config.toml
n_layer = 8
d_model = 768
n_head = 12
head_dim = 64
positions = "rope"
tie_embeddings = false
extras = ["capped logits"]
init_std_down = 0.00159
lr = 0.00117
lr_mult_o = 0.632
decay_fraction = 0.868
batch_tokens = [131072, 262144, 524288]
steps = 5557
MLP neurons of a small language model. Each row is named by its layer, matrix (down: output weights) and neuron, and shows model dimensions 560-623. Each number is 200 + 40 x the weight over its row's rms, rounded and kept within 0 to 999.
After each neuron's rows, "raises" lists the tokens whose logits its output raises most directly, leaving later layers aside.

L4.down1714,204,270,201,219,205,180,214,209,228,125,244,192,177,149,176,195,178,217,227,212,173,233,186,270,108,113,184,231,278,71,182,252,217,187,170,233,163,206,224,221,219,167,168,155,157,175,208,247,218,279,109,213,235,144,138,149,188,208,230,144,215,204,213,190
raises: "omi", "gel", "ge", "der", "els"

L4.down2160,243,259,163,148,210,207,160,330,253,210,183,211,190,161,163,253,194,209,147,203,136,228,220,156,183,145,214,255,147,187,165,189,161,191,258,219,197,164,239,268,211,215,181,154,198,226,175,134,112,190,189,141,186,165,187,212,106,278,172,185,236,163,155,193
raises: "ies", "ors", "ties", "nie", "it"

L4.down1057,262,145,184,258,224,120,95,166,186,168,203,260,209,253,194,200,147,127,221,227,157,148,185,153,206,150,148,170,266,239,141,174,170,234,257,197,207,164,202,290,173,203,186,249,204,269,230,177,250,179,178,185,221,230,233,228,142,186,170,223,230,219,146,161
raises: " first", " second", " third", " quarter", " group"

L4.down850,226,182,219,220,234,227,137,161,224,164,191,184,189,224,314,252,245,127,144,132,205,174,261,219,179,256,248,186,156,199,197,80,145,227,144,215,199,232,290,234,176,178,195,212,191,224,278,199,219,237,208,167,190,224,121,227,219,129,207,195,128,236,222,205
raises: " they", " she", " he", " a", " it"

L4.down359,215,142,174,181,206,150,149,97,157,216,155,180,213,217,197,246,191,202,119,145,264,191,203,192,192,237,215,185,204,162,133,217,244,190,186,235,221,196,185,202,185,230,213,163,199,217,144,174,232,252,172,189,129,256,188,153,210,195,290,174,274,197,161,214
raises: " direction", " location", " content", " type", " sides"

L4.down633,257,210,138,215,156,196,205,247,179,207,156,207,193,204,276,214,244,243,224,248,178,248,150,225,160,190,223,162,199,212,223,257,234,192,222,300,234,168,173,268,213,146,233,205,228,137,231,203,154,152,205,159,147,198,236,189,188,233,200,218,175,233,259,221
raises: " d", " date", " died", " de", " killed"

L4.down2589,263,242,215,196,228,211,172,135,273,144,204,194,173,235,212,199,200,206,178,141,158,212,265,241,195,258,220,216,166,225,223,131,210,267,221,215,118,257,218,196,248,204,136,182,150,148,231,233,230,199,165,197,227,205,167,193,160,162,175,235,209,198,153,151
raises: " you", " they", " he", " she", " possible"

L4.down2825,226,143,165,199,251,191,171,169,269,159,154,228,273,248,205,183,173,230,266,239,273,217,200,186,239,176,217,216,213,188,222,237,198,150,195,175,161,185,208,192,198,243,197,276,229,144,197,218,243,199,207,173,182,245,173,245,226,226,204,154,156,106,215,286
raises: "y", "ll", "body", "ly", "au"

L4.down2121,245,200,194,209,153,187,324,139,163,208,154,228,172,211,186,178,143,148,223,194,198,273,236,254,215,257,200,257,216,163,181,199,206,190,244,117,181,197,222,212,146,220,205,197,133,223,185,166,209,215,216,246,155,200,187,152,210,92,218,136,172,204,202,233
raises: " following", " follows", " after", " table", ")$"

L4.down627,240,220,215,232,304,204,153,203,208,218,200,178,123,158,180,160,258,123,168,194,185,265,248,219,190,228,152,263,209,200,183,91,176,203,148,190,157,161,289,153,205,212,217,178,261,181,168,215,263,215,164,214,207,234,248,185,163,269,190,262,192,157,237,184
raises: "led", "ify", "ifying", "ly", "lett"

L4.down1164,243,265,275,286,157,187,256,140,133,80,149,208,203,239,206,185,210,209,175,175,134,202,139,203,161,211,208,233,204,275,235,220,226,121,264,205,168,303,192,190,213,195,196,182,165,156,248,150,165,197,159,150,226,157,222,232,266,144,201,196,175,235,307,151
raises: "es", "over", "less", "lets", "ick"

L4.down1368,177,220,116,205,200,146,201,188,201,193,110,226,163,176,171,166,217,224,151,249,271,180,130,237,239,179,224,146,252,141,238,200,163,121,156,169,217,156,238,245,180,128,159,181,161,203,154,177,219,218,205,219,210,235,230,271,190,209,214,205,186,249,225,261
raises: "130", "120", "400", "480", "100"

L4.down2844,216,202,175,239,166,182,150,216,270,274,251,248,200,199,126,142,200,219,183,255,246,156,220,187,194,143,199,241,224,210,153,214,184,196,178,177,200,265,203,302,256,155,208,189,224,259,279,216,228,193,204,181,214,205,157,138,174,117,172,140,234,238,172,191
raises: " sixth", " third", " seventh", " first", " fourth"

L4.down2332,277,255,105,232,176,186,244,147,255,260,246,178,209,169,156,221,177,189,202,129,183,196,170,163,154,195,137,251,199,207,186,222,111,224,102,115,157,243,195,304,145,202,187,198,218,182,226,166,168,219,243,193,246,186,206,198,231,218,226,214,198,239,120,246
raises: "ks", "ag", "k", "kan", "iness"

L4.down2718,189,216,240,184,161,153,249,224,172,171,201,200,195,154,188,225,214,131,244,222,201,155,169,233,234,195,158,272,266,225,135,179,172,176,156,237,197,269,226,195,247,244,146,192,172,259,245,237,243,194,214,125,177,220,202,133,203,253,182,164,274,158,244,92
raises: "en", "ela", "ite", "e", "ens"

L4.down1799,165,209,164,192,213,217,145,151,164,129,179,198,144,252,227,194,226,226,135,133,210,150,206,198,182,200,155,222,178,146,218,203,192,251,244,202,194,228,161,215,256,174,192,234,111,202,246,162,135,218,256,178,186,154,215,177,218,253,149,162,173,265,156,152
raises: "ep", "shed", "line", "onic", "um"

L4.down2218,170,210,253,228,173,152,202,152,198,146,169,209,195,174,209,176,204,212,241,157,130,216,252,197,198,190,142,142,192,246,206,183,226,196,285,167,182,239,123,263,204,202,161,214,155,154,197,223,155,148,218,161,267,186,277,153,201,184,177,170,315,193,176,261
raises: "si", "s", "lay", "sson", "ser"

L4.down2970,179,225,183,219,162,178,193,286,178,243,220,174,157,260,209,175,256,173,214,134,266,258,190,110,219,247,170,233,243,218,198,199,216,190,137,196,187,157,183,243,205,214,278,154,226,237,164,199,89,241,244,202,176,209,238,171,231,198,224,167,147,140,234,198
raises: " other", " others", " rest", " surrounding", "ation"

L4.down3070,269,172,166,226,135,164,244,260,257,197,246,239,152,174,188,122,113,270,195,184,193,173,239,194,234,176,207,262,156,178,232,253,142,178,186,229,231,294,245,183,105,222,216,168,156,188,139,197,319,130,193,224,187,212,193,153,151,229,257,204,206,215,131,177
raises: " by", " were", "?", " include", " includes"

L4.down216,218,168,201,189,211,248,227,197,212,218,226,207,208,172,191,235,179,255,110,172,132,76,177,177,157,133,200,145,161,221,87,112,213,178,305,121,210,177,199,119,198,230,140,185,198,79,254,213,167,234,218,194,160,205,179,244,220,229,202,231,252,129,183,155
raises: " Spain", "au", "ija", " call", "lla"

L4.down1364,224,255,172,248,244,85,216,192,217,259,239,159,191,245,204,240,165,212,182,202,189,199,215,157,284,175,186,217,155,259,249,194,144,120,244,212,110,246,210,173,194,226,178,142,222,161,322,186,123,199,224,183,138,272,188,232,224,204,214,237,213,177,185,135
raises: " 1967", " 1959", " 1979", " 2010", " 1986"

L4.down3041,180,176,195,209,209,215,226,180,207,126,246,156,245,152,135,292,232,214,181,184,202,227,203,155,232,161,186,235,229,209,272,176,140,222,201,165,121,213,162,156,233,205,196,169,200,170,193,186,193,236,141,182,176,265,197,166,239,215,190,220,228,157,102,194
raises: " then", " that", " now", " the", " this"

L4.down2095,223,130,180,180,286,183,138,234,236,200,123,175,202,243,181,121,165,158,204,207,228,183,198,250,223,150,255,170,220,186,204,185,166,192,168,139,146,228,222,203,198,153,141,130,195,128,224,168,155,90,228,159,118,215,136,228,180,188,242,276,117,202,216,217
raises: " among", " along", " according", " however", " together"

L4.down2706,248,178,215,190,290,172,131,226,248,222,200,175,213,188,222,261,256,152,250,144,217,271,235,154,215,210,199,162,174,219,168,186,199,259,187,167,152,227,240,230,204,113,196,212,197,214,220,155,198,217,202,239,243,119,295,218,181,196,198,174,166,208,163,169
raises: " process", " a", " her", " an", "ê"

L4.down13,205,232,244,154,233,238,196,208,198,276,76,152,210,138,198,224,191,173,251,206,202,175,192,174,226,215,120,175,222,199,243,166,159,249,196,211,177,182,170,221,236,154,234,192,193,192,203,192,186,233,213,138,172,146,210,184,225,175,142,192,208,184,230,228
raises: "ther", "ping", "ache", "ach", "ins"

L4.down711,228,169,136,210,147,160,245,225,200,129,289,217,211,258,230,165,175,222,212,256,230,162,184,169,208,200,215,305,250,139,269,193,139,247,190,239,225,244,198,256,238,120,202,204,209,195,206,245,204,253,180,188,238,212,240,137,169,202,191,192,188,204,184,175
raises: "ated", "ating", "ation", "ulation", "ates"

L4.down164,219,169,197,168,167,209,158,240,233,142,189,196,233,225,173,169,202,193,166,231,297,221,226,187,255,265,228,182,138,188,159,213,87,187,240,209,196,140,246,191,150,199,261,212,259,207,176,238,211,187,119,215,226,186,164,206,111,174,139,282,145,128,195,177
raises: "mas", "ck", "sh", "q", "ken"

L4.down1330,186,172,201,180,223,224,147,259,144,223,180,236,239,157,226,156,114,202,205,189,187,162,139,212,229,199,138,229,215,129,230,210,266,213,208,173,239,146,227,217,276,224,204,265,210,172,191,212,116,149,180,182,279,154,169,104,214,152,157,189,280,152,227,209
raises: "zi", "ski", "ster", "zie", "tsi"

L4.down785,186,239,294,132,238,176,277,170,239,170,169,203,220,208,227,241,205,195,162,169,195,266,163,143,213,258,170,160,206,183,251,196,173,215,197,204,215,218,188,218,212,150,211,183,198,197,183,187,206,216,190,231,244,156,200,261,212,195,213,158,215,164,203,249
raises: "se", "agan", "sta", "dhar", "rs"

L4.down477,181,193,234,258,155,201,226,152,190,232,241,218,181,222,186,224,206,212,225,187,135,214,219,243,173,219,98,206,239,247,203,216,163,184,107,214,253,121,192,250,173,215,205,191,164,122,156,204,152,212,198,154,205,212,187,136,271,147,267,215,277,306,254,252
raises: "ker", "mate", "tive", "tion", "ary"

L4.down803,224,241,184,224,179,178,132,250,123,262,170,271,197,230,171,187,211,224,213,163,250,166,204,230,265,232,112,150,214,165,202,186,160,237,182,151,212,190,210,169,188,220,195,158,259,210,189,244,265,104,166,153,161,234,159,202,171,265,188,233,236,214,224,190
raises: "way", "of", "ator", "cus", "ent"

L4.down2328,149,169,237,266,197,224,206,218,152,207,215,224,222,173,185,227,272,146,221,170,212,215,200,230,187,220,126,202,180,216,230,233,162,216,213,227,194,166,248,181,289,102,222,283,219,215,164,146,285,187,177,180,186,223,161,198,205,149,238,221,130,157,178,268
raises: "ly", "ity", "iv", "ness", "lin"

L4.down2532,179,270,185,172,256,230,185,164,180,181,188,217,163,195,200,215,295,208,264,165,249,260,198,153,200,223,188,174,223,196,195,205,266,156,217,274,250,261,218,206,204,217,181,194,259,207,194,228,220,379,277,224,177,165,152,203,157,220,251,278,207,203,188,183
raises: " whom", " which", " where", " example", "whose"

L4.down863,255,217,228,188,156,212,202,117,249,170,184,152,218,217,127,239,249,253,203,145,145,256,268,188,235,124,194,197,214,249,193,219,182,185,125,227,152,234,182,159,165,143,148,170,213,248,242,200,142,266,181,152,181,271,236,187,234,274,238,207,258,221,165,189
raises: " then", " this", " now", " chance", " contrast"

L4.down453,204,208,175,136,221,191,215,199,242,186,218,151,192,145,120,206,143,272,233,127,208,184,202,252,198,181,182,231,177,167,168,162,251,196,184,181,192,202,224,157,209,198,195,222,217,217,237,226,197,227,218,207,239,215,191,228,213,258,198,164,111,232,180,215
raises: "==", " ==", " medal", " photo", " cm"

L4.down525,242,206,175,169,173,181,218,201,139,138,123,236,178,169,181,166,237,237,209,144,185,256,293,198,182,189,209,189,146,217,166,228,207,155,211,248,184,258,156,280,232,205,231,196,176,191,209,243,225,222,177,195,171,201,233,209,142,203,216,262,215,238,257,233
raises: " which", " whe", " if", " who", "whose"

L4.down2201,219,146,222,262,200,225,263,152,171,173,194,189,139,209,160,176,163,208,233,228,256,268,169,225,217,234,181,235,245,153,161,190,176,166,204,258,185,125,219,195,199,188,173,204,206,235,218,233,192,185,150,200,251,134,171,185,184,153,191,164,180,122,219,240
raises: " following", "\n", " after", " ±%", " wins"

L4.down758,216,164,197,253,276,203,183,177,232,132,138,182,175,258,262,179,201,206,188,282,212,232,196,252,200,204,251,229,236,179,138,263,159,209,186,256,192,220,234,187,244,173,190,128,228,142,131,168,76,168,273,134,152,212,242,201,184,251,193,189,227,219,192,236
raises: " along", " together", " like", " now", " still"

L4.down116,231,261,233,224,175,234,252,191,260,221,206,199,200,234,262,149,124,137,261,160,205,143,103,197,135,257,89,187,213,171,212,126,169,155,189,213,214,186,200,204,168,155,216,188,170,160,160,208,208,175,212,196,290,215,265,108,188,220,244,121,144,241,234,282
raises: "tor", "tion", "tive", "ations", "ted"

L4.down1769,242,256,219,218,166,284,188,161,194,248,159,261,163,310,176,233,246,183,225,222,201,150,235,173,225,256,116,217,208,212,192,206,225,207,210,271,168,280,250,138,167,194,182,207,209,148,196,239,161,216,236,224,193,181,206,217,183,180,192,188,235,239,141,214
raises: "went", " pressure", " married", " wing", " roof"

L4.down299,251,192,223,237,209,154,162,188,239,180,315,212,203,187,266,261,253,232,234,172,176,215,214,241,288,151,231,196,181,162,190,187,108,245,225,237,188,170,172,266,190,132,168,170,196,165,140,226,225,138,196,241,200,173,187,217,252,193,243,235,276,247,195,246
raises: " point", "ce", "cu", "Space", "cote"

L4.down1300,192,195,253,152,159,287,181,198,297,186,274,256,190,249,250,223,220,177,226,180,258,234,160,189,255,202,161,189,209,229,155,266,157,260,240,186,215,153,196,201,215,137,237,160,216,155,229,193,282,123,251,224,155,203,199,207,218,159,208,167,235,227,168,222
raises: "ers", "ed", "ing", "ors", "ative"

L4.down751,161,222,225,249,234,248,229,176,211,215,189,157,219,334,228,206,153,224,171,204,194,258,180,253,163,134,194,216,181,216,192,263,202,274,233,284,230,160,179,153,201,122,198,182,161,220,163,263,239,151,259,254,199,164,204,207,181,251,229,174,216,224,147,266
raises: "like", "able", "less", "ically", "ably"

L4.down859,174,201,206,220,140,195,134,306,211,207,219,180,232,185,228,194,171,227,220,196,244,280,229,165,135,201,243,163,247,173,99,212,226,177,180,243,179,208,224,200,251,197,246,106,121,261,230,195,153,225,238,234,185,237,173,180,256,189,224,168,208,244,217,187
raises: " other", " others", " process", " nation", " first"

L4.down2626,242,246,175,240,150,151,152,205,152,141,186,141,139,240,224,169,172,181,133,204,280,259,230,218,259,154,223,203,184,180,245,220,230,132,173,172,191,201,201,189,199,210,233,257,152,163,252,193,167,232,240,247,187,251,137,162,199,205,268,224,178,224,174,287
raises: " prey", "ax", " short", " under", "helm"

L4.down175,205,171,252,210,252,157,195,236,196,239,147,237,294,155,186,181,166,169,207,131,209,172,201,245,160,260,173,157,205,217,206,239,123,195,174,246,171,162,246,161,256,190,217,125,311,212,158,184,203,210,216,199,150,194,256,241,182,181,172,194,195,129,187,158
raises: "io", "ium", "ion", "ius", "ive"

L4.down2802,229,239,216,188,180,212,165,167,221,162,189,185,208,164,115,162,198,191,199,176,200,175,195,183,146,179,187,196,170,184,223,212,222,206,230,201,157,109,148,235,176,214,254,227,211,189,195,131,228,156,161,226,229,198,272,212,226,228,195,139,224,263,231,141
raises: "-", "ac", "uous", "ie", "al"

L4.down2070,221,262,161,197,243,180,249,166,261,212,254,220,170,241,222,212,181,199,192,186,161,201,275,187,205,254,179,211,244,220,245,220,203,209,136,208,199,223,199,252,210,142,191,241,224,218,259,231,257,177,200,232,238,211,265,175,179,247,223,129,195,168,246,182
raises: "ation", "ations", "grant", " Apps", "ated"

L4.down2841,202,180,248,225,184,197,214,222,155,165,173,173,237,201,224,139,166,157,235,159,196,231,173,266,124,239,178,159,220,221,248,279,212,212,141,140,229,235,130,158,167,148,188,155,247,189,204,220,247,266,258,180,274,158,239,179,182,259,233,153,127,131,166,189
raises: "aged", "bul", "age", "han", "ions"

L4.down1196,216,193,159,178,132,144,210,198,204,145,228,190,226,159,215,187,191,143,199,233,182,167,99,248,282,220,174,242,210,218,213,191,258,177,165,223,155,224,189,239,135,254,179,261,219,213,144,192,218,288,235,181,239,186,158,232,152,173,231,301,191,193,115,250
raises: "il", "men", "uous", "qu", "ful"

L4.down2259,123,240,309,215,195,200,146,234,233,167,267,246,145,179,255,269,201,150,213,282,152,230,193,205,175,194,150,147,197,204,242,130,187,125,265,238,189,153,232,170,222,183,276,122,211,248,168,220,157,157,269,192,218,169,269,200,122,288,236,267,249,190,170,226
raises: "led", "ally", "ity", "elle", "ifying"

L4.down2367,149,239,159,172,193,213,281,180,144,175,227,214,217,186,208,248,195,204,204,138,133,220,128,153,259,265,186,157,201,182,162,281,231,179,206,198,190,223,234,284,213,233,158,226,163,269,256,83,224,283,204,122,209,176,176,233,199,164,249,239,214,191,123,242
raises: "more", "on", "po", "tha", "my"

L4.down1275,208,176,192,209,216,156,250,200,158,215,192,200,229,283,152,165,171,223,258,206,223,247,196,232,186,206,212,254,170,170,265,183,149,224,262,208,220,208,138,172,199,266,218,187,175,187,210,209,147,181,126,182,170,182,254,172,107,192,249,100,276,223,246,227
raises: "or", "it", "room", "au", "house"

L4.down855,189,223,188,192,259,257,249,121,186,235,197,216,197,178,212,185,230,147,200,256,255,206,201,183,163,260,149,201,168,228,231,146,196,155,169,142,198,167,203,269,237,109,146,226,224,284,201,202,190,205,270,135,227,157,248,233,171,181,214,257,180,184,215,221
raises: "ity", "e", "ul", "lin", "economic"

L4.down2147,164,152,212,228,240,153,161,211,103,198,163,118,146,222,199,132,243,258,232,243,143,177,203,267,224,240,178,240,184,166,206,78,232,190,220,162,173,173,220,250,255,251,212,188,180,199,199,241,160,221,160,101,197,144,149,171,196,180,236,231,205,186,174,225
raises: " era", " given", " specific", " size", " nature"

L4.down1379,150,229,222,168,205,237,173,220,183,158,192,230,257,183,235,151,145,217,266,157,148,172,156,175,200,198,171,213,190,211,255,191,180,239,226,197,193,183,287,213,178,225,253,116,275,181,151,166,200,171,179,212,178,154,171,211,247,262,161,196,189,219,174,246
raises: "p", "ce", "ces", "inus", "nu"

L4.down1022,207,213,250,222,224,138,182,276,185,64,248,220,247,237,136,187,210,188,189,171,157,206,181,260,144,215,146,295,262,218,218,143,239,209,170,145,183,243,145,88,206,188,186,212,150,229,173,254,246,152,125,191,183,275,171,205,272,218,183,211,236,254,173,209
raises: " this", " these", " that", " such", "like"

L4.down1786,244,191,228,209,176,117,181,187,182,220,186,183,220,200,141,163,213,256,250,264,218,189,226,238,165,233,259,168,193,170,283,183,204,187,178,207,178,199,206,162,214,215,197,190,181,200,164,221,191,113,152,177,156,115,215,238,146,196,145,133,110,243,217,244
raises: " surviving", " existing", " known", " extant", " remaining"

L4.down1533,226,166,246,222,151,181,262,249,218,145,167,223,163,158,157,148,161,107,181,230,218,180,189,178,274,222,183,150,238,226,176,194,156,206,149,193,203,185,184,232,228,156,179,196,168,201,207,193,170,194,216,242,204,124,128,240,153,207,174,222,146,154,170,191
raises: "ta", "er", "stein", "r", "der"

L4.down1374,163,240,138,243,230,134,250,209,209,187,268,218,138,206,221,260,241,165,260,234,176,197,224,160,255,155,236,264,230,237,113,241,266,145,210,246,243,279,237,246,214,209,192,208,132,130,206,198,246,164,221,240,215,155,240,150,152,216,167,196,243,173,155,179
raises: "helm", "ens", "ent", "ela", "enter"

L4.down2779,93,169,134,186,253,162,228,230,134,179,248,214,100,212,246,181,210,206,218,169,222,215,186,242,180,258,166,185,135,208,160,130,204,197,142,207,236,180,193,183,196,265,188,287,222,195,162,127,228,173,174,119,208,201,135,145,214,175,209,174,217,171,218,107
raises: "more", "ments", "itu", " orders", "ru"

L4.down1703,167,181,212,184,183,246,211,212,161,219,189,147,148,182,150,239,179,181,208,269,203,202,235,187,211,176,258,194,230,189,208,175,175,149,189,196,209,191,155,141,260,216,115,313,202,183,176,142,225,235,243,262,249,230,216,209,258,182,248,220,259,140,184,215
raises: " death", " love", " suicide", " injury", " action"

L4.down2344,220,209,138,202,188,220,136,175,183,159,209,267,197,171,105,283,199,263,209,186,163,254,151,233,175,247,143,180,174,164,319,203,176,128,214,161,210,291,197,209,176,295,213,176,251,256,161,187,185,212,204,185,150,221,205,192,228,253,261,132,234,137,112,202
raises: " end", "'", "tle", " time", "ing"

L4.down2431,207,245,227,256,183,175,231,212,208,217,201,175,231,227,124,171,172,253,189,132,202,227,230,164,154,173,166,194,151,235,234,133,199,191,232,248,194,273,116,193,152,265,184,233,157,236,241,237,210,228,105,188,253,190,170,209,202,231,191,122,192,222,199,210
raises: "e", "s", "ing", "es", "vi"

L4.down387,172,208,200,189,215,247,174,131,211,188,211,124,224,242,220,181,198,139,256,231,247,156,216,275,188,274,258,231,170,229,124,222,206,198,149,265,168,180,240,254,185,159,196,215,195,229,171,139,110,229,270,189,116,152,258,164,155,157,223,200,291,248,170,226
raises: " few", " one", " after", " two", " a"

L4.down819,306,165,194,184,187,177,170,190,207,214,210,153,167,210,199,269,197,139,181,295,187,278,266,148,182,175,152,163,224,179,181,182,167,189,179,186,237,210,210,249,146,164,166,232,127,266,146,227,165,226,229,265,239,183,195,172,239,191,233,196,218,178,172,189
raises: "nce", " also", " is", "\")", "Because"

L4.down2256,250,185,159,249,180,248,208,244,154,258,166,195,263,176,222,206,185,217,187,236,205,141,167,259,131,251,152,208,225,249,88,202,134,225,133,176,176,229,203,212,175,166,229,140,165,180,212,205,123,240,304,177,279,181,156,197,152,133,147,198,216,246,207,250
raises: "née", "sse", "berg", "pin", "en"

L4.down2538,169,119,242,231,152,200,247,218,147,203,211,141,209,168,262,245,225,201,224,282,208,249,168,190,121,151,220,189,165,249,150,181,154,218,173,214,234,276,211,208,201,171,243,78,133,208,285,134,227,248,182,145,204,146,192,194,207,205,191,223,190,104,207,177
raises: " granted", " himself", "tun", " sale", " him"

L4.down1084,188,182,230,192,176,192,213,179,218,214,194,199,178,219,192,240,240,207,211,136,195,291,245,109,176,207,197,183,218,123,250,192,194,222,216,191,215,204,207,162,313,150,93,199,145,178,199,153,162,187,180,195,214,191,154,145,236,197,140,207,206,167,153,155
raises: " this", " the", " these", " such", " his"

L4.down109,216,94,205,274,192,269,212,190,162,189,213,288,267,279,182,263,215,175,146,220,180,211,205,106,217,217,172,174,226,140,190,178,211,268,158,185,230,215,208,215,194,208,209,216,232,225,159,235,251,144,135,213,188,222,212,232,211,195,243,184,222,210,239,244
raises: "nce", "x", "ter", "n", "ine"

L4.down557,173,140,243,210,124,243,139,245,276,135,206,147,199,134,245,211,204,149,166,211,184,159,173,177,240,155,195,217,117,279,240,168,201,203,157,161,222,224,245,170,178,200,209,174,240,149,221,218,239,243,187,243,233,136,200,195,146,194,246,175,211,242,261,174
raises: " off", " arrest", " trial", " repeated", " increasing"

L4.down597,189,213,224,226,245,94,222,131,156,245,126,225,143,280,232,229,189,212,196,166,200,207,186,218,130,289,192,207,167,157,169,168,151,216,190,237,135,239,194,170,217,203,183,224,185,276,162,256,149,260,206,207,148,244,244,220,253,222,216,324,155,186,214,191
raises: " the", "unless", ".", ",", " injury"

L4.down1900,128,187,217,187,234,241,195,230,176,211,218,185,169,220,164,170,155,117,274,131,183,138,147,240,158,228,200,207,233,263,202,221,180,190,176,265,182,161,195,222,179,240,271,143,270,178,200,194,211,192,184,173,126,219,268,237,195,162,253,215,201,215,173,157
raises: "ized", "ization", "ium", "old", "ius"

L4.down3033,222,252,271,176,185,246,223,177,206,199,245,186,188,199,204,210,241,233,194,217,175,150,214,235,184,220,145,222,218,176,162,153,264,169,151,217,163,129,221,266,222,222,167,211,225,159,178,139,259,176,190,148,213,212,195,187,187,191,212,237,292,161,204,252
raises: "ken", "pa", "ches", "che", "ur"

L4.down1966,256,175,239,189,205,121,222,216,151,231,172,146,228,288,180,157,206,218,177,157,188,217,222,142,146,190,238,201,211,228,237,267,137,189,177,193,157,224,210,204,195,243,181,168,216,239,170,190,194,235,199,111,223,136,165,183,196,249,109,207,163,153,242,211
raises: "s", "n", "sar", "se", "ne"

L4.down1988,135,203,148,225,177,175,181,229,199,180,191,195,174,183,161,137,233,226,228,262,76,195,153,203,193,229,204,200,233,225,152,243,314,215,164,209,235,217,234,158,170,166,179,135,232,164,115,175,173,138,185,169,244,260,200,164,213,216,187,215,126,212,212,206
raises: "ful", "my", "ture", "ben", "be"

L4.down2225,165,244,213,143,182,232,175,279,197,99,188,177,189,126,194,219,231,279,192,174,192,204,193,229,211,211,160,219,173,244,200,230,144,182,210,129,200,165,224,204,228,193,168,181,190,249,223,184,211,221,219,145,193,149,217,207,175,164,270,165,203,160,262,227
raises: "up", "ors", "ons", "ins", "it"

L4.down1003,177,181,177,258,266,232,241,148,212,146,233,215,207,222,202,162,208,208,217,155,141,174,216,184,217,152,161,172,214,180,185,268,215,197,297,248,202,148,252,229,158,178,197,225,241,214,174,188,237,215,198,185,245,254,229,171,140,177,213,172,201,183,242,231
raises: " up", " Up", "up", "ford", " down"

L4.down2125,108,175,155,171,193,222,171,218,190,183,112,241,182,266,258,134,169,171,156,176,260,230,175,239,170,239,181,246,163,226,272,228,214,189,221,201,120,244,193,198,134,182,197,223,180,188,188,223,199,231,265,138,191,240,181,204,151,174,255,179,242,183,172,241
raises: "ly", "ally", "ful", "less", "aux"

L4.down1230,172,179,206,207,223,215,197,194,174,225,246,176,279,212,178,212,163,223,211,235,160,204,184,198,197,175,148,190,169,259,204,180,205,218,168,194,248,170,188,182,248,151,243,170,169,176,161,191,223,212,176,298,340,191,256,208,255,213,261,152,188,240,173,195
raises: "cep", "lum", "ans", "se", "ho"